python train.py --n_kv_head=1 --qk_norm=false --attn_scale=0.125 --bias="qkv" --optimizer="muon_variant" --lr_head=0.00606 --decay_fraction=1.0 --seq_len=1024
MLP neurons of a small language model. Each row is named by its layer, matrix (gate and up: input weights) and neuron, and shows model dimensions 0-159. Each number is 128 + 32 x the weight over its row's rms, rounded and kept within 0 to 255. Numbers have three digits each. A neuron's up and down rows have the sign that makes its largest values positive.
Before each neuron's rows, "fires after" lists the tokens most often just before its 100 highest values on Wikipedia text that the model never trained on.

fires after: " m", " M", " v", "ue", "ed", "A"
L11.gate11:171166139114124169111096137144091152115076126077150161097142120053204111100160150036126132097110083113082106160119180152217144082106128086137094139139118143154098061112198143106099128125143154164074128082118103146114095092167131145116119128160097125208151126119132114075120102098156142125109097111159165149159123125138186121122164155094078187142111121099119116076082128180157099133124134039136163142141104125130122150113109117173117159062132141080124101156074121130153075103122137
L11.up11:174129084155109177148176180128107183147069123173128135152116154137164119113140124155088119102147141137109115147149197113110158111081190145133160064113167123167111124053157139118157138169142132099163123104152067130083115080161143104173121115149078115086121077124115141149123144115144124109096191133147139102166075112156131140112118159098120095131132123081078097115150142171144156154154113032186139090218094100086146076075137154160083140180132096149161106067132125103161140095176112

fires after: " V", " v", "ed", " O", " loc"
L9.gate342:180089090060158104108109193167150147142114197147111104107107137138170142131136119117142076109185103130154135094120164160112154072167115087151200076099173096149152083085159110103122086134166168095155111102115116131136163126108129106159118098148138125154135099181090093153169107113148094100082184157187080158155178077146181092165105174076075195137152117102081140079158132144114132108126109091148070106101133151086133150122152147155152081111096185124124090167138152162083127145149167
L9.up342:213145111160077128118106096153127139088108119125155158160104149152119073182052148141127103189128125087122087172141144152102103094144155077079114172164146148146106147082141071122149091155140171149196121083186135120078174159131193048093126159101139145162100080129118085088104135142123177112150096148151155136160098132130132088170107151141116189183160180123138166127144186136161144187130093114141103169117132096149143119072143102103129114089099113060120093129116162104151150085165121

fires after: " ", " M", " t", "|", "0", "1"
L12.gate216:113138130131168135104125144090130150129120122156166081146149148171126154111179060087154090162087130077120177126129147166097130100154115097106130132135163146138187090110102129179097113130140141130098131126112083079081128102096049125158087157080132155142090121189182066109132160127112118119122071146105142181069111162083185137113202198170084096085112096097134172159090106131152059044060148152122112123127118148123158134107086167084120193131093120094121130157111114127107103098143156
L12.up216:133106123131092144125128124089116114094164114030074148160158142111112090138091174157105106113132121090110118156150119126117060159102052137170106187126092115128176154101089093159074090156088129116113089136096039180168223111122124119097090159114121136110099076136102109140137117064097102079154151139142157166082159154149128108116146124081125202121038097113122106151149101108122116139137155132113162127135099086109107131166085104079105106106159136102117136179146083181154102108172136

fires after: "1", "0", "9", " "
L10.gate435:110108098135131172146142157164132160181114094106090143171170087152100151141091123122100146156073119092083129182142174112100182089139174124147171197150167054063118173115149130059137057158065135161123147164130147123152114088121085138096135108150119101169149098138115082150164121173129082120130105132116160094132152101097109087075130185174110161125087136112121168109057126160144087071182174099125105149116142133137149085113067147083148079143124070131122093178130114097113082107116129
L10.up435:088138150150196099085142167108108100094111170130101111077113144113173081119123137145042097199123206096156122139122113155141099151131140115121157116160089152113149083163162130113101154150151103120101123147159104160116061075107173070112165098184166202143123092179177110116157117172114155169137075119162137099110120150091104055130199132093101135108112113121100091084126122119130100127165135166152117136155120073121143183170142115129138141143176143141124159147178080094172139079070174

fires after: " S", " ", " (", " s", "–", "S"
L8.gate33:197140100125098114157101152134088169120117131079140126118119089113102128136121130131112138096120104171140160104141093118206153067129099169111110141190127111129174149169154144123096147087152104157136174103158197102145106116147074177086139159117150137144096139129125038156141164133192137127099140131147154081111184136085149134152120139111160132145177131070055189108095156161193131107123203098166138159150051080135100158136122174168149137167127070153111117051131150109128104143075143
L8.up33:127128126166100160135153170153107175110100108154144076089154139147121128150097123131112132135135083152080164137171110123119153107175112076138113094183143103112142118125110115184090151073176152176182082142171176063108089134084166130078134186103076174108114124110094097126120124110141093149140123135102145117111157135174171147143101103148177118185093161183113134147094180124056098122094169120160162106150126155136127101191150076119171103114217149152135105154081138180055129156064167

fires after: ",", "O", " and", ".", " to"
L6.gate290:109113115162119098067072145153107139118140131152159115128121072114178069195096109136169128086161107131118077195091157115090149092159134101154086117108096137168122049192076167164148100077070132093142087139127106050087080156105090121136155079116141136114166174094137113104111109103169147151164185182106129149136128176096108106077140123156140063130141104132133109168118124096114110150125134107143044152060110094104150085163123097167097146143133134168171144063128137139125131135147109
L6.up290:116158133110167135187081151159093129122123114118149131142187093087130125140134131136134103104099133136127038103145150176088131161202162095099121156113128173153103132124104113155165151111088151131148078129092136123109166112152133162147099123100079114078148120102085059094120158149158188112079153157124141126040014164108094141123130166154181094124055200143166086135126122115160130117137058097154116093096106117131084095094148113103125103138125131153150202107102096113081114170104112

fires after: "2", ","
L11.gate421:152173180132119112170104131159096093140101137151159154136094164164141113142177076121053128129163117121081122153075156058145123126163119146116112121096117134146089127085100157050119153125149093153146116168136128155089169097161129088107127088179095112161200113086192105092104145099188084157138099122141173111153098083136162142121109163162053128161151178112089154082125161094159139045079137106080148153127118075149187088124120135169110148130105150090156125114130075108135115140076077
L11.up421:125108143100144126124092083148102131153128124088130158072119120143169106047139118106146167186113201112113101183130125123152089100145122127127119103124018110163138144083112138155122050133122122154133125072139109064035134128127132161126150100136090180122132137147119125097122171112112117130175103132096166140155113127178150139177173186149120143076136196132173146114139079081162105084171106092123161095196071076108149114140126088121097170105115126147123135109164089111065173163166128

fires after: "0", "9", "1", " ", "7", " m"
L11.gate241:157111170146107129155146129127159129128143129126147100111145117147128144160158071155156087087123107108123140115121148189116179105062175139170074156035108165113137203169122102163080124115083154133109064140166095058098191129057132163108087190136110155074171181172129093145130091142152101137128211123119169100048115110176128085090129149105159137064112132128117121124122122129122129124135104089175149149082125145103119137135106156152169174169135162152167136141125058132120154143103158
L11.up241:108110126140073163118162114071158122175114064159156153132102102138110117084125111130129143130069119172081104150137144127167149143082096099140100158164093206165101151119160125135115165096136105134090124090148118187110163136087140117147142096114108119167119097160095181159067080145124161110185137142107122061108072173094117114153121119164107106066077164100111134066134092155112139162145136046116121149044118086146105171089127128186118126121107152161127128161120115112065113109053201

fires after: "1", " ", "|", "9", "0"
L9.gate316:138140136150177153164088111069104125175112077109139121151170188127132141169136144111115143118116154087124153116133115112122054099177168107169137181154118113169199068128187154094118116131099090108115098148173148110128154092124153085146156141149149144107136078159080114123110123156081146098141129114163154165086111131099161141088186086075124100161052055079141160111125098138166145189131147089174113143113105170107163105130147183193107140136134141136114170114078099121177044141177088
L9.up316:138135100141112082069125110088092143069114095127120145150156117104128184181171176121125148128134127102055166157168150104179147130123128102165165132174156149136146172150123185163135099052119159141069121164140150135135081167120111143173086109160200173147158162145109174129150080107083106138149166155108075153139171121128171202132160111132117110140094113115175149091123060115152142134121184118123127152115140130165157177126130166099147121157140071038162133130190168152113059088133124

fires after: " v", " V", "v", "at", " p", " sub"
L11.gate341:143086133124128129135139175154197119078168097128165158166145146173095109136085189079179066137186123081172132169126116117120177081084160078156175120137156185135060124122117128138131081112124112105117132110115124109094153092174124125181172143114195117121159094190090095131120146072132101073058081120167141101121133147107077121098093160080120158154084115111098129146134108112141160122202199157082134102155172193124093178131170103113123115136104127109130148140119124103134104123102075
L11.up341:122111088059195178134138127141151107076141128173199110127108126156104137116178146143036093120178111162109130086101169145143106180183183170148146127121148109108094119093100077098157121125197142136144117157153083119163087143145130093156097159169183115130087139116150093123143101142108166114144161097140174189124095176113088089102129107117130101190137152114141161170129124184104142088110118126080136096089196113125062150145137120133175078120164145135164130125064131100091185123169094

fires after: ".", "\n", " A", " ", ")", " H"
L6.gate248:159073117103114116159097154154149087107185078116146099120152169065102154077111136139102151116156167096145108119119169183113191124138122153121139148111135123187060073136157148108170154156155114145171132139092145100121159177130144143128175140171143169121128119097225058132113176102177143093144159083128117102128080122109104152114169194118100171173089105070121142138057116158130174117162176158109131084152096133148168100102084127102166133141136127127201070143131054107110143109125126
L6.up248:134131134124122112138076118151170097089134147093168108173144124101194132098106097170149094141141156074160131113168174157136166125189149087148116131177110106167095097178166164107112116155135137121131121132070154130155119117103128163076187145206193117090123112177218129117127105152130147123172108126153171100074191133097152118139167165180111150156121101098088100134115182183135125126079113199124186123119085157139128118102116126046146159175054113089120117121151127113097167110078139

fires after: "\n", ".", "-", " \""
L4.gate324:123164207110093107161131126089175138136174097106122150148170132145112091128134160142123112120134131122141134080082079077072181105118085101164139188167121110208137051072173085142149079104096168127152091084111127150143143112097074143145109117180132062124157105086124121157115073114190050176119108097154146153108080141096102138076145192110101100152118074116098139168095131150129104097133145095120106117163135126099169094076119133116134135171115086154144161133179088116150154145140185
L4.up324:173221159138159176134108153129146110103159156158181187157128131160110118167122128157156129141147172125155117090128140104122105107164122156116125133175126045116090101120116139101152141080152116194117106192150108107109140109103148137186135134089139160098167127094150077167124137132084171204120130118093170118130105108160170148161144199147090106097153184101131136161096119074114146148152170126128154165156167114215084176158076143123147121102160122074123185125054096089137168166137097

fires after: " ", " m", "9", "0"
L12.gate156:148106132110164104099154112101122112128132145141134167132125205152117174126104079131151188106078094158110109137072099138175127097119160076158078063103156091201172165127162066178193164086146108106109132081190101144113130131135097100091158119084088162134131140149152056138122052072098159136109125089112112113144128113115152038068137150087139177150088089086101112110176155105099169171124111110103087146149144121126137126195143156115108176112120123139138163136170169116112101136120114
L12.up156:138124160107102162169129139094094064132134124120151119105157096166131050112056167148088178165119145134101135182135124113111110199101096128116121140137164096099164055131120132163125101150125180091199124134163132200075160115085146173156095098129093134076164068132137145158112077125135146158154192100124149073156127129097086170146104138107087148147088136167123134165110118124154109101137187097154158074114098110068131088154155118094141165146092118189161116185152103152103108148088191

fires after: " N", " M", " V", ",", " y"
L6.gate255:128131083133136073152126129095073172139097183182124164148122121139073099085091108178133055143125130095107125178125112144147133123163105110119136187145127125158179121075129125147130150102145116123141107027176124112119108134093146140094127146122102130137139082132112069145084122114169116173114137176094133151108084160123103083174133155100088145076047168122110151068102166128137091099150135140104096041168168130134162143162097118201122108104183132122149122146095096063197075155137153
L6.up255:068073123089146118151101113133145151098114126100138149153118147123130132086119153097141132170111109176113118147126106146097113118143117101139215160132119091140157122158129128111167096159119194187109106087216121149107132114156099153157142095167090186166098179118082119079117121115122070130120133113032149143175096174165117096143048118115125058109123090128184110082162100155149100114127092093113188114193146135148187080062101166165144130106139091145095169119182132157139132136155101

fires after: " ", ","
L6.gate193:097154109153156110147140150159159115111149114119150149109151173174165090157122180120130143120140157122131094123154153170224129089097117154080155140112140125051163092159139138205103109085071151105077144129095099108107098060131099106081179129091123133116137150132168131074147077133127140110158116136156138164051139095089069100079125126123140149123121149114143153163065096151115185180142108110131113181121135097120100107118091184119104101171115105122120201165150081122047173168184146
L6.up193:092134150148131092147097130153125142116149141195149123107078175120094095110131138143135121149127120122155147190067153119165111152120134127147173165109102083131122120133166113070108117085103038101086176182126110107157164089067107086130154151128189096156179091057113129116096116140094143169094143158125106140088145016117207128096105150153111120113177176098102100176149139139094109164159170142097087112088136136086179086148176122080128145151132131162156150129161137153105084139082082

fires after: " ", "–", "9", "0", "\n"
L9.gate411:158110156075145095074046097124105128088171177082162134112168142203157113122111157065128105126105103151139148114137129153128098170060110105189173104107138135188141131105157160107109143105155140099112115096167117208142121071134115082119065149158117143139138159146172147148155095057078135038111114156160188158153171147093133077177086159133115125127075149130121098104125187151126100125147116114158077133071137112124144109148148152121171127121138114114175102142140099145200121134102086
L9.up411:090143108139102095121102109174100111216052181110113195116111117171127122110089137171097146032150159181130106116137092104155146119140154069129123178120105104089147092113125142101113126126154101145086113150128140144120139169088165119091121157110126121166193148162091134119157106111114133148126145089140064063129151140122150140152148118182061152112135095157060141143103163114110182111090159202142116133117116140131098046151137125086162151112065100148169174080179141191110143165135135

fires after: " (", "-", "\n", " \"", "[", "re"
L4.gate268:153179134091096106160088148134134084140162112173165112121131122123144146126098139107124157133141159135128144141141116110166071092107036071156028161116175114137109116142115110113111124146137147161113131112116141086165123107076080157132145100098098190164127168140156140097197140100142097104186089110183113138119181101134149164090120132114168144113188083120110088199105086174088114054110127075188166124110068045139165142097127102141141116087124165141087066096120118126123092124151117
L4.up268:110136157102104178152073089147137115135161140084137107099085076093143098185109123127109109165147173102095115084190090155106172093182107101181094157123191091145160103149111131036086102211163153155133134092111131136137119112121150180133142173147065156175169163168142139108169130089164131080138118123139150154196120059098111112078082144132163192051159144122099160136072115158116132072119137067118111145114108100175148147129091092124158121117126109122147126104103126135113135095131139

fires after: ".", "\n", ",", " ("
L6.gate141:118159190108113129135144124173112152139146068098129076130187191164165144113069156145105108171137128097074083121125134083141117170195177147150101101202125152138114128185071181137072171152160162141190120142124117100146145129150166128083106168119112151098102110141146063122119123134183111084129161174106126123159139116134162124135167154178121137126046099137107057155077093101186086097127141171115138190126126085118112129169113165115122161105118184113164103199134108134117121110103095
L6.up141:114097206128096131084090122092120173207126109103165112126172110128133125160101136135135140159151126049075152124081087105127115092149169106141136135169152167172122089148111124136059147181128187074153127111100133086193079147131124142149099130163136141126109144204145158062135142100130106091085158113092051112145144119145170127146102114161137168110118096143111096136104079147213166134049108145123091158121128171158113139151129145160085101119069192139145147156103112124154090137112068

fires after: " |", " E", " L", "|", " e"
L8.gate415:156114131111116099131116124064081157131182139096096157180120109091152121205093069152143089131076093131087191121120175188115180098110112095098171124120167074119072166135152127128144104157134153161159112146097128128139127150222147127125163091118098109139087127122157087133148146146125130090181117128089129089096177142159153052132172135108149135130119159162131157220103172130128168096173152120143200100184111106121198097098135146088101163122119148101130106119166145090077131118116178
L8.up415:155139168165134083133117072115085126127163174131097161166105141142185116155076095099037125130131125140062077167160129132106163094160141164183154128169102123134172106130132106109104189155128112158076090169104181131134138144172174136103173092143136110123109109110136108154126134148160100149083073087077096121056088135159087084094192164088192133162161132078133131088120154076137110074142082117165178103150132087130124154176153131097096133106094105087118134125106155197157132143115097

fires after: "b", " d", "ist", "l", "v", " cl"
L11.gate154:129169135182057103122038126147172116129161106105095178115113166098156148087079133141073110122108128114104150154153131107131081198120153077113197091124150128161109145115131117172147189153170141103107105117136111144071136149137156176152116186085162111142145058192106125135091120055106122111074101158102068098078132107203148108111143135162101144082108184137136151128126158173083166116122130088156103110189155151132090075129145144150159125107153106124130100108111174087108118112159080
L11.up154:102130124126162112101149130132162148155071110156111101119157131123172110095148146117132154099109048169142178146068149123091106184142117106135130090200153176131118129180103106147022169087085116127112158085113124139135142112148079155177160151079118163138142145082174114107076096116151171186125103139122110093110130077209140130180126168144140127172149151136138146107092135176109147166101181105094101114125079159166102071145191176119134119118080133162098072088110157155134091108178101

fires after: "\n"
L8.gate395:112116169154087115133119093120128105143098116136067095110071093117180164171104191157113184135163130132057130203139129127140093139093115139073113124097168091148107160073117118102088113159144101181174137113112152128149134148106073138117123163077165152126115239179112109134105143095129138117108123139102166215150149150150105104109148104119150119101150133153119146126043089145155083097149162153117127146163144093111131113115133130136178076173140158068092136124098181080160127214102103
L8.up395:127122153184138104086174096140087118144141102143140130123111132184142103068092136179072129107140052079126207217174128084154150173150101131181121136129125134145095128103166148160137122155103127101147101151141104129140118110154150151080092102094126174141182141140082152117106106110044124128096127172123118132176177090102146072112145077158137175147161131180146150096096073117102101134173141168112147125103121079097153155190145136119130116101193157112143119185112057063147120162092149

fires after: "\n", "ang", "it", "re", "ut", "iv"
L4.gate242:114106072103084113111095132135099131128113114121083181112100112137134091165137122136073168122168115136171108101144065179145156117159094135121084170138113145147134180177106110084131113194128176161170096164104156133131158137163088161114149183085160099128157162130136103193125154148106138114103092119113135165132164142120132107095117075099087194078110117090058163216108101110113140105177124112152179083141070110176110199128139167138139150112165057094127173094146111076080109141128077
L4.up242:085140132147145161076179143098115149142171065077165139108157095122139111157133123144132088140165126126153126133081138108110103115135144125101123151143085086140170216134149094107157122170138160072145102133115169152148109075140082126161084157078074117156160154155155097145088103119116078146131095106158125143215116070088119108148205137162148109050176087141123112137191131204156145127117174169135136147165078108155116184099164135150123076099173113101140066146082122110083132154107138

fires after: "-", " |", ",", " and", ".", "|"
L10.gate298:191127138157075145155129165111092136152050105129156115201112096134189166155170140176152121131099124062142153121120137110127121121125138089142148109084123133141063150153080118071173109139175066157122196114150136126149200137168116142113135128093129138168105137159123121102160128148103095087157099152128160110157136106160152119096161176168107055085084099146073186097129167158147106043094117089136132196141131131146120156133139149144133140111192139090189144078155100124115130112143053
L10.up298:167147074121117149169134115102132138191140153144109147151144135131109134151136127115139135107119120093152095153094113185100157110170131084149105078112140133192120110117099158104190128147123110118120182120134162103121142194095105108169134067153181142108096124165097114155131066117117111081152147097147069092086145243106138122099165142172107063094122112053078158148076111129138130095127103143079117124150162136129149170046100156111158206102178096118143126139162074171067114156164120

fires after: " ", " (", "m", "ootball"
L12.gate150:134112115117159117151125164145083178135146106076071118115110124164160146151107162120129089124146114106132185098105104159146100168134084189144061130157099055137153119126159137133098155106113081117111140145136170132078124108098174134121146192123117143163131120154066159162183065060095108139154147075133108073118200131180111118121128124173078152152182109148114148171123142172129099159153170127129144107112169040125103093104129149160169107128169094101183218175106132082137079138109147
L12.up150:125113117115132117125118138137107105103196119144090136121130086193113167137103094113120162131093111161135187127196153113122130225151135078196087132182119080152198125129149135145151115147116162116160098126100182072112049115121102160086102181086072124096170166141146122161184130070081099166176131136125173121169116084131130149149125141146134133127113129212126152160078147144118102141107107069158113139111114130158088187166142129175078081099122149122163094120077138170103146087095146

fires after: "0", "9", " a", "1", "2"
L11.gate427:106174121126072133145097159087157144110115204109087150178089141117223153133178126057117105171130118101095115139182176128168141135065110128130128115145166115145158160161150154092120085121125173090144163120176123110106179177092099112093125132214130122129162160123180154150109124085190145142081165098107114092109093120122119037060162124136119156150080101126136147075090115139139181173108184166099132111128137081145125141129080096090129138157094150070140173137138118153136123138129102
L11.up427:139164092127150156095167125059091123133175174137100118092135168103123081173100188187066137160143157157115147109115069106101102170122130128165176057148093132154094107088053094144137141159192128181132070100113180107135135117140159129153154122122157143136137120134157081139124126125113160179130070071160111137079076093144111148144137135148163177189115102092153115109144099156126073143124137093144136115161167177171146090190097115156153068168130129163140207153107110102111141126107074

fires after: "1", " ", ",", "9", "|", " |"
L11.gate55:139171128124197040116151145091099126073134125153076142161131151138133150115112119122147115135142168080142175105086092162096146134110115069172206141120211106154115118117112115131144161127136108148073173118105080095129137145211083143175165078140121084104120107162146166082102122168065109200182151063104104159136176152098088083105100135105133066126123071113145137137129101085126149066088122120195145145126132132108119128134092123152132178133103105078124166098153093133159101109129136
L11.up55:168154140147188130157085096036160195132157079182098097173153146100132121121102137130200143150167135108125055121150174147157135108133115123155145169128128181084186123115132145111159117159112104167081131150127087085088147191094098163134129138164131135150156113094133089151126118111107084132094123075097147180142145165097132172130154158150114092073083105123165113151095105091173116097146114107191108187169191118121148148119131155092190108127099145130132194097102095174190075145136135

fires after: ".", " is", " was", " \"", " O", ","
L6.gate355:079125148154126113117041083088180135141119091163126142138185094130148100082095140139162114114029135160109138172149213166092144130130151091068155124188148135130150141155152142115171032093082159103181112128092102113167089122121116186173128153156111128108089142092098100119087061102136109108143166149123170164150133185167124122167154141132100121172101132118101121182066135120128133127135082117124104170131173119123145110099118201142121138142151132131131153137129101045098131117086159
L6.up355:087157114137115150103102127147139168165154110205161199127191146090094079115074088177094141133125144115125157089102156146124145146151166095085224195148170099161161096115164118150131143106137179109205158100100106157131111113169156153138112119061160181109112111108165093121113119126146122149224118141156097142191139162126137109097115127129094086135089099120212139185094122123114134162139125160121096161120100063096097122133143119146094112119113136078137171109137087092124148093078150

fires after: "1", ",", "9", " ", "\n", "8"
L12.gate335:107184122163125130157140152076129117119185088162174157202164132129114142115126133106094089061140196113151152137137130148128100080100109172091102218156168152088109140120131098161168142154140106143169101115114158140170121148097181122094139112124155045143148096170111148161089147145139156152099115108181135144115123148123132109185136155111166082128098130136109108140068118131141176067143135118135071133119074134124255110125162131086163198119143076085116137113150139143181132082122095
L12.up335:113115161152075136113167174144097180122133083111147148183074087082090126079171111104150142110143161111072149088175175153116132131152116098111131196138186105132130121163131160133125144163159108146167074132157120154159117162095181103124112079193094143064147134145148127101095125126111164115100122123176142146107067130104077071163070169185172167116097157149158123156064154179183139081126108168125171145166109112125111068144157121133132164177131147098173190103156098082147116122156097

fires after: "\n", ","
L7.gate405:073135122143080146130111145139100148124136083179050121135163137113087099088112153171095112042158125161075066157138079151077066141092161143136155150151103111150096129120139118130081105168072183145103162083115163137133112154079176145119127198178149135152137101123129100090120134142166153139090108137137205158144094128185109124087133120117137122136150112135150123110066086140132071123129127174119106122177136062123153091124186178163126177175158138053123141140150181084150132176137103
L7.up405:109087125184133122084215168113087150120076122093169130163134131132190064084094118087181206098160136147191102197113136118105184100141131156158111172135106126092153126161141064175145127149158161123109149189093092114148074132109081116153108178128099134141129106118118144133160088119081158149137135089133124164166183170163112102161140081115153183111095069075131118139090161158077070115137104133083145163079101093117161124142141120136125108117163145156139090134093153101116153176113093

fires after: " ", ",", "2"
L8.gate88:131144079162149151120108124138174081135103155123153100077137151138176049158130148116130136140126151156149129106100103215184111173088213132174142113141107128062100106144113079134103145083092096125119156104192064150114137111082082138058130132150082132143108111173153141068126140160177118106103130153094158141108121047098143121039119141136158132109079178114138155114155225137163165142121130180153102149092156175105120146109096117134114136172114121140051131132131100137132117135133115
L8.up88:092166171094151097139138194147164107088116133104100071115139181149121087094158137136155128092108143129219102136113087097154132088173052113138200168164082132163191129109131091105112155105088081142080131099145072103123141171090071149145122164176158142205150082122151104135177120116117119130091179182092138106130128120099132135121097103169083161131104153129163114130165134163108125151098113111102103178128106073100156087173154063078139123191139125126136138163176117140113160104112171

fires after: "\n"
L7.gate241:168192186165181144150094195162178152146019145130110123198163136086108101124102177198106162089163158117135100181185098180129124163145153085109087145163181160112081133100133100134162131112157157069166094078137130137129139113138128140104122125162151154134096076113095112140105193140110137086115152146140158141103150093166151136108105089140119140101127125116106108099069109190169091116133129139072148114108112092087194131124141087140103170178107137124123107099151150075113154145178121
L7.up241:141198134152101136187138224170107157168127058084127155149145118120104111135074168168126187151144131160098104206163109146097088122119177131146156146155158163099143099101119111183125098133168101120170140186179088158136082136111092156066148099122157149137120125153155044126098109133138136152111149092156154106086184137148106129109133133155099123127112182094086111174070138145126116077102143112061117151121114055090166153133128074160126148136116160159120054116148150125100100129151088

fires after: "\n", " and", ",", " p", " is"
L7.gate224:139072159130092135153159111138117109181095127149141057110120112146065100126124126139142121131124115124116187165116124130068117181147162139163109144134132121137085116145170136090097131087113136132141162147099095173105148142064180143064113087139141098130146093144163109091210175175204106103165163116122203114073162165114091116105148133111124086172107151119081119134156084137160153149149189178119184207129127122179109121097144102155186170143123123101155154057093082115183153160141152
L7.up224:119085104115118138110196118098105113164157114160193162043156096142113118132119132137223095160172053092146105163113151129137125105121137148128133161143103164142124185055121086186190127155147095125151147150082120122170131106141103109153171147095105098158126205095113160162131080143112183093133148094071087151141123097101135129174103084122154152104114122065138151170106070060104113102036146112139135170098139088115152143136162111153161128107147143129158122131166073091115121156112117

fires after: "\n", "==", ".", "C", "ar"
L4.gate231:093162103100154124060080180120144083086127080118118166098162079101141104101128152141120158142187109149136131100144095147123178127128171172085072189115152067175093101163169166129167089126097144162164094125120128087100165148108100139109098110147127122098141139175189136135117065037192117155154139110103121153101103140037165162119152154133088108106086109067147119170166109162174077156139144057162138140132125122160149120133118139103125124129129180154120068092161113148162156151163113
L4.up231:120130138050093118167136067092183068109131105096088105129109162120113071086093133162168116139162183038159100113130057147085119100137165183121151161164111073101096153216091145106149156116081164134164131112067105119151158126114131192141130145067101121159118145120090171103190132118113151119154127084110184114128138076073118121123115135122107110081127139067103088160115115149111142154116090091182076183115119136123132150115093105109161083144120144110094141102152117138130116112120195

fires after: "\n", " to", " m", " l", " r"
L4.gate112:130078148163095114152112104177171165142162117109132140149167126151119168104133166118166153128178120127063115104144114172146117109086161139182143130105119146140069192092134188071150160126161112068144126125054148123110114097105069151180127140149138097098112109134094090202107123097160128098103080203109120104074158123107111133105168123125175171164105053100099124076201130147140103154093110127101103132145178155168112095075089083136185111125179149088157132152168131121126124107189151
L4.up112:105117116083183161153088103150199151100131117097101108176066071111150136184128089088180167197140118163149118152110108154156091159140140101145115098106126130128069101125203135165124120079094106096085127138163096125203123131133135185138100184101134093144124092164178088122112114044128121126109127182134162156114143171145156165094147096143062075115118142142094176108178069159085121140088165117145092111102141132108150094191151124092116140158116107121108208143121120139106088127156131

fires after: " ", "1", "–", "ri"
L4.gate428:116137121127115090119170194111135087063126159111091110141152150125146082160101085085119093096185100118123166108093200154109064175109127128116147089086144072121145104097094132109093112182110106151107136143119105136146138183087062152147100129150145160054133184141074094109091106122115082052189141160158089138127109132134051099131184146130134166117119160185127133178090172076150108135196158166074133148095183163130114092146148112092154113105131132125112114138150136066156124114127157
L4.up428:123173113185116100182131175108145136109064121119184117104099138137088113164146161141131136122089125155062126196157155156152050130110104188148085164135097117120133157115135170079126121155143091128099099099093163124112127035097103030128145150165111123143156134091116123101184117071104154115096102150136169134098165137144133122112150083138168160147142157118172079179165122127141166180154138142205130155152192117142129073125123181127156095137138173193162143140179130083117126089152139

fires after: "\n"
L4.gate443:105098082135124113095145130090181173100115018144136174101158128145118127137091186155137144111163137126115122165143083140086076150149174108080138079214065102180083135154150128124120149120078162159157078175114162137160147095073135114063092120125108122165121174099154117131086145135123152102151120132169181101158144073132103122155133134148159159149165090112131067115071079127135098119045108117131115167107114124044130157113176135130135147122130107121138119148070157093128163150183146
L4.up443:132176094159174172083122162110182129164125123058116114138115107154071089193106180142085166117125169144167155108169087132124120170095138128197093131096099193130090080109113112140171150139103105160153077114167119191113061136129077100126111175134129150135091120113146081144099150101111157127120156096197139147143136100172184152150089071125103188100149094105102121127120139119096109100134123115075119096080174133095177111117157074130110170189137171139142071173122161178132122152168136

fires after: " ", "–"
L9.gate72:126143123107137115118096127157134154118134101115125109132106113086173130168173176090027075133154115067093141149149149135188046134085131128084114141158114140114100093141131130127163143092121082082112191102128161169079178127080154104103092084151156119153141185174200110111136082093116161117155155111130113149134104077058103112109095175083082147114115106175165127139082146108115127127138169083102140171084163138119110101213111133154108144127136110117200186146128075150070134145113129
L9.up72:126169151151122111138124150125102110171174164124118148103128116130128090177109140083135103098183125128115154143175159131079111162074138122144165182128153063092193084108077197096162170153149113089105121110108118183122163143136157061139096094128159141128105092142157169115127088127143150143097135171165135176152090119115092149101122078116124090171158137164101149148121144060110112128255160172170118125199115185173175098159111142135136141125074154108158077102084134117157085111111113

fires after: " l", " d", "oun", "l", "iv", "el"
L6.gate20:169169153109140093124129127122157100114131134211076175096154096141145138155151122194093135088125126179098093098101106144062153177171155134141118095102186119127137143084142135120095130205150147145151106131111195097117140140111162141110120197105135062102175125136119123124099079088163099129172122090123137156129091145125135111112197171170123182125131137191124075130095122173136164155130087141106131148099207179105168109118088114121083078119112070114105143134057169120111131206150152
L6.up20:166160110116150151113126174080148121071105114119140125148155109137128128115147120115137116123134121079110120148119091111113123140124147137082124121175081147158074128174117077164139148090110184164106119104125063101032114152147145152151146135090189155088144204114128056109070099107081125164047153141169105121114167108159108062097106146157108087178126151146164158107132191148123078190154153162161162094149123121132115085191124094139101044173180129090114168072119140122142123153127135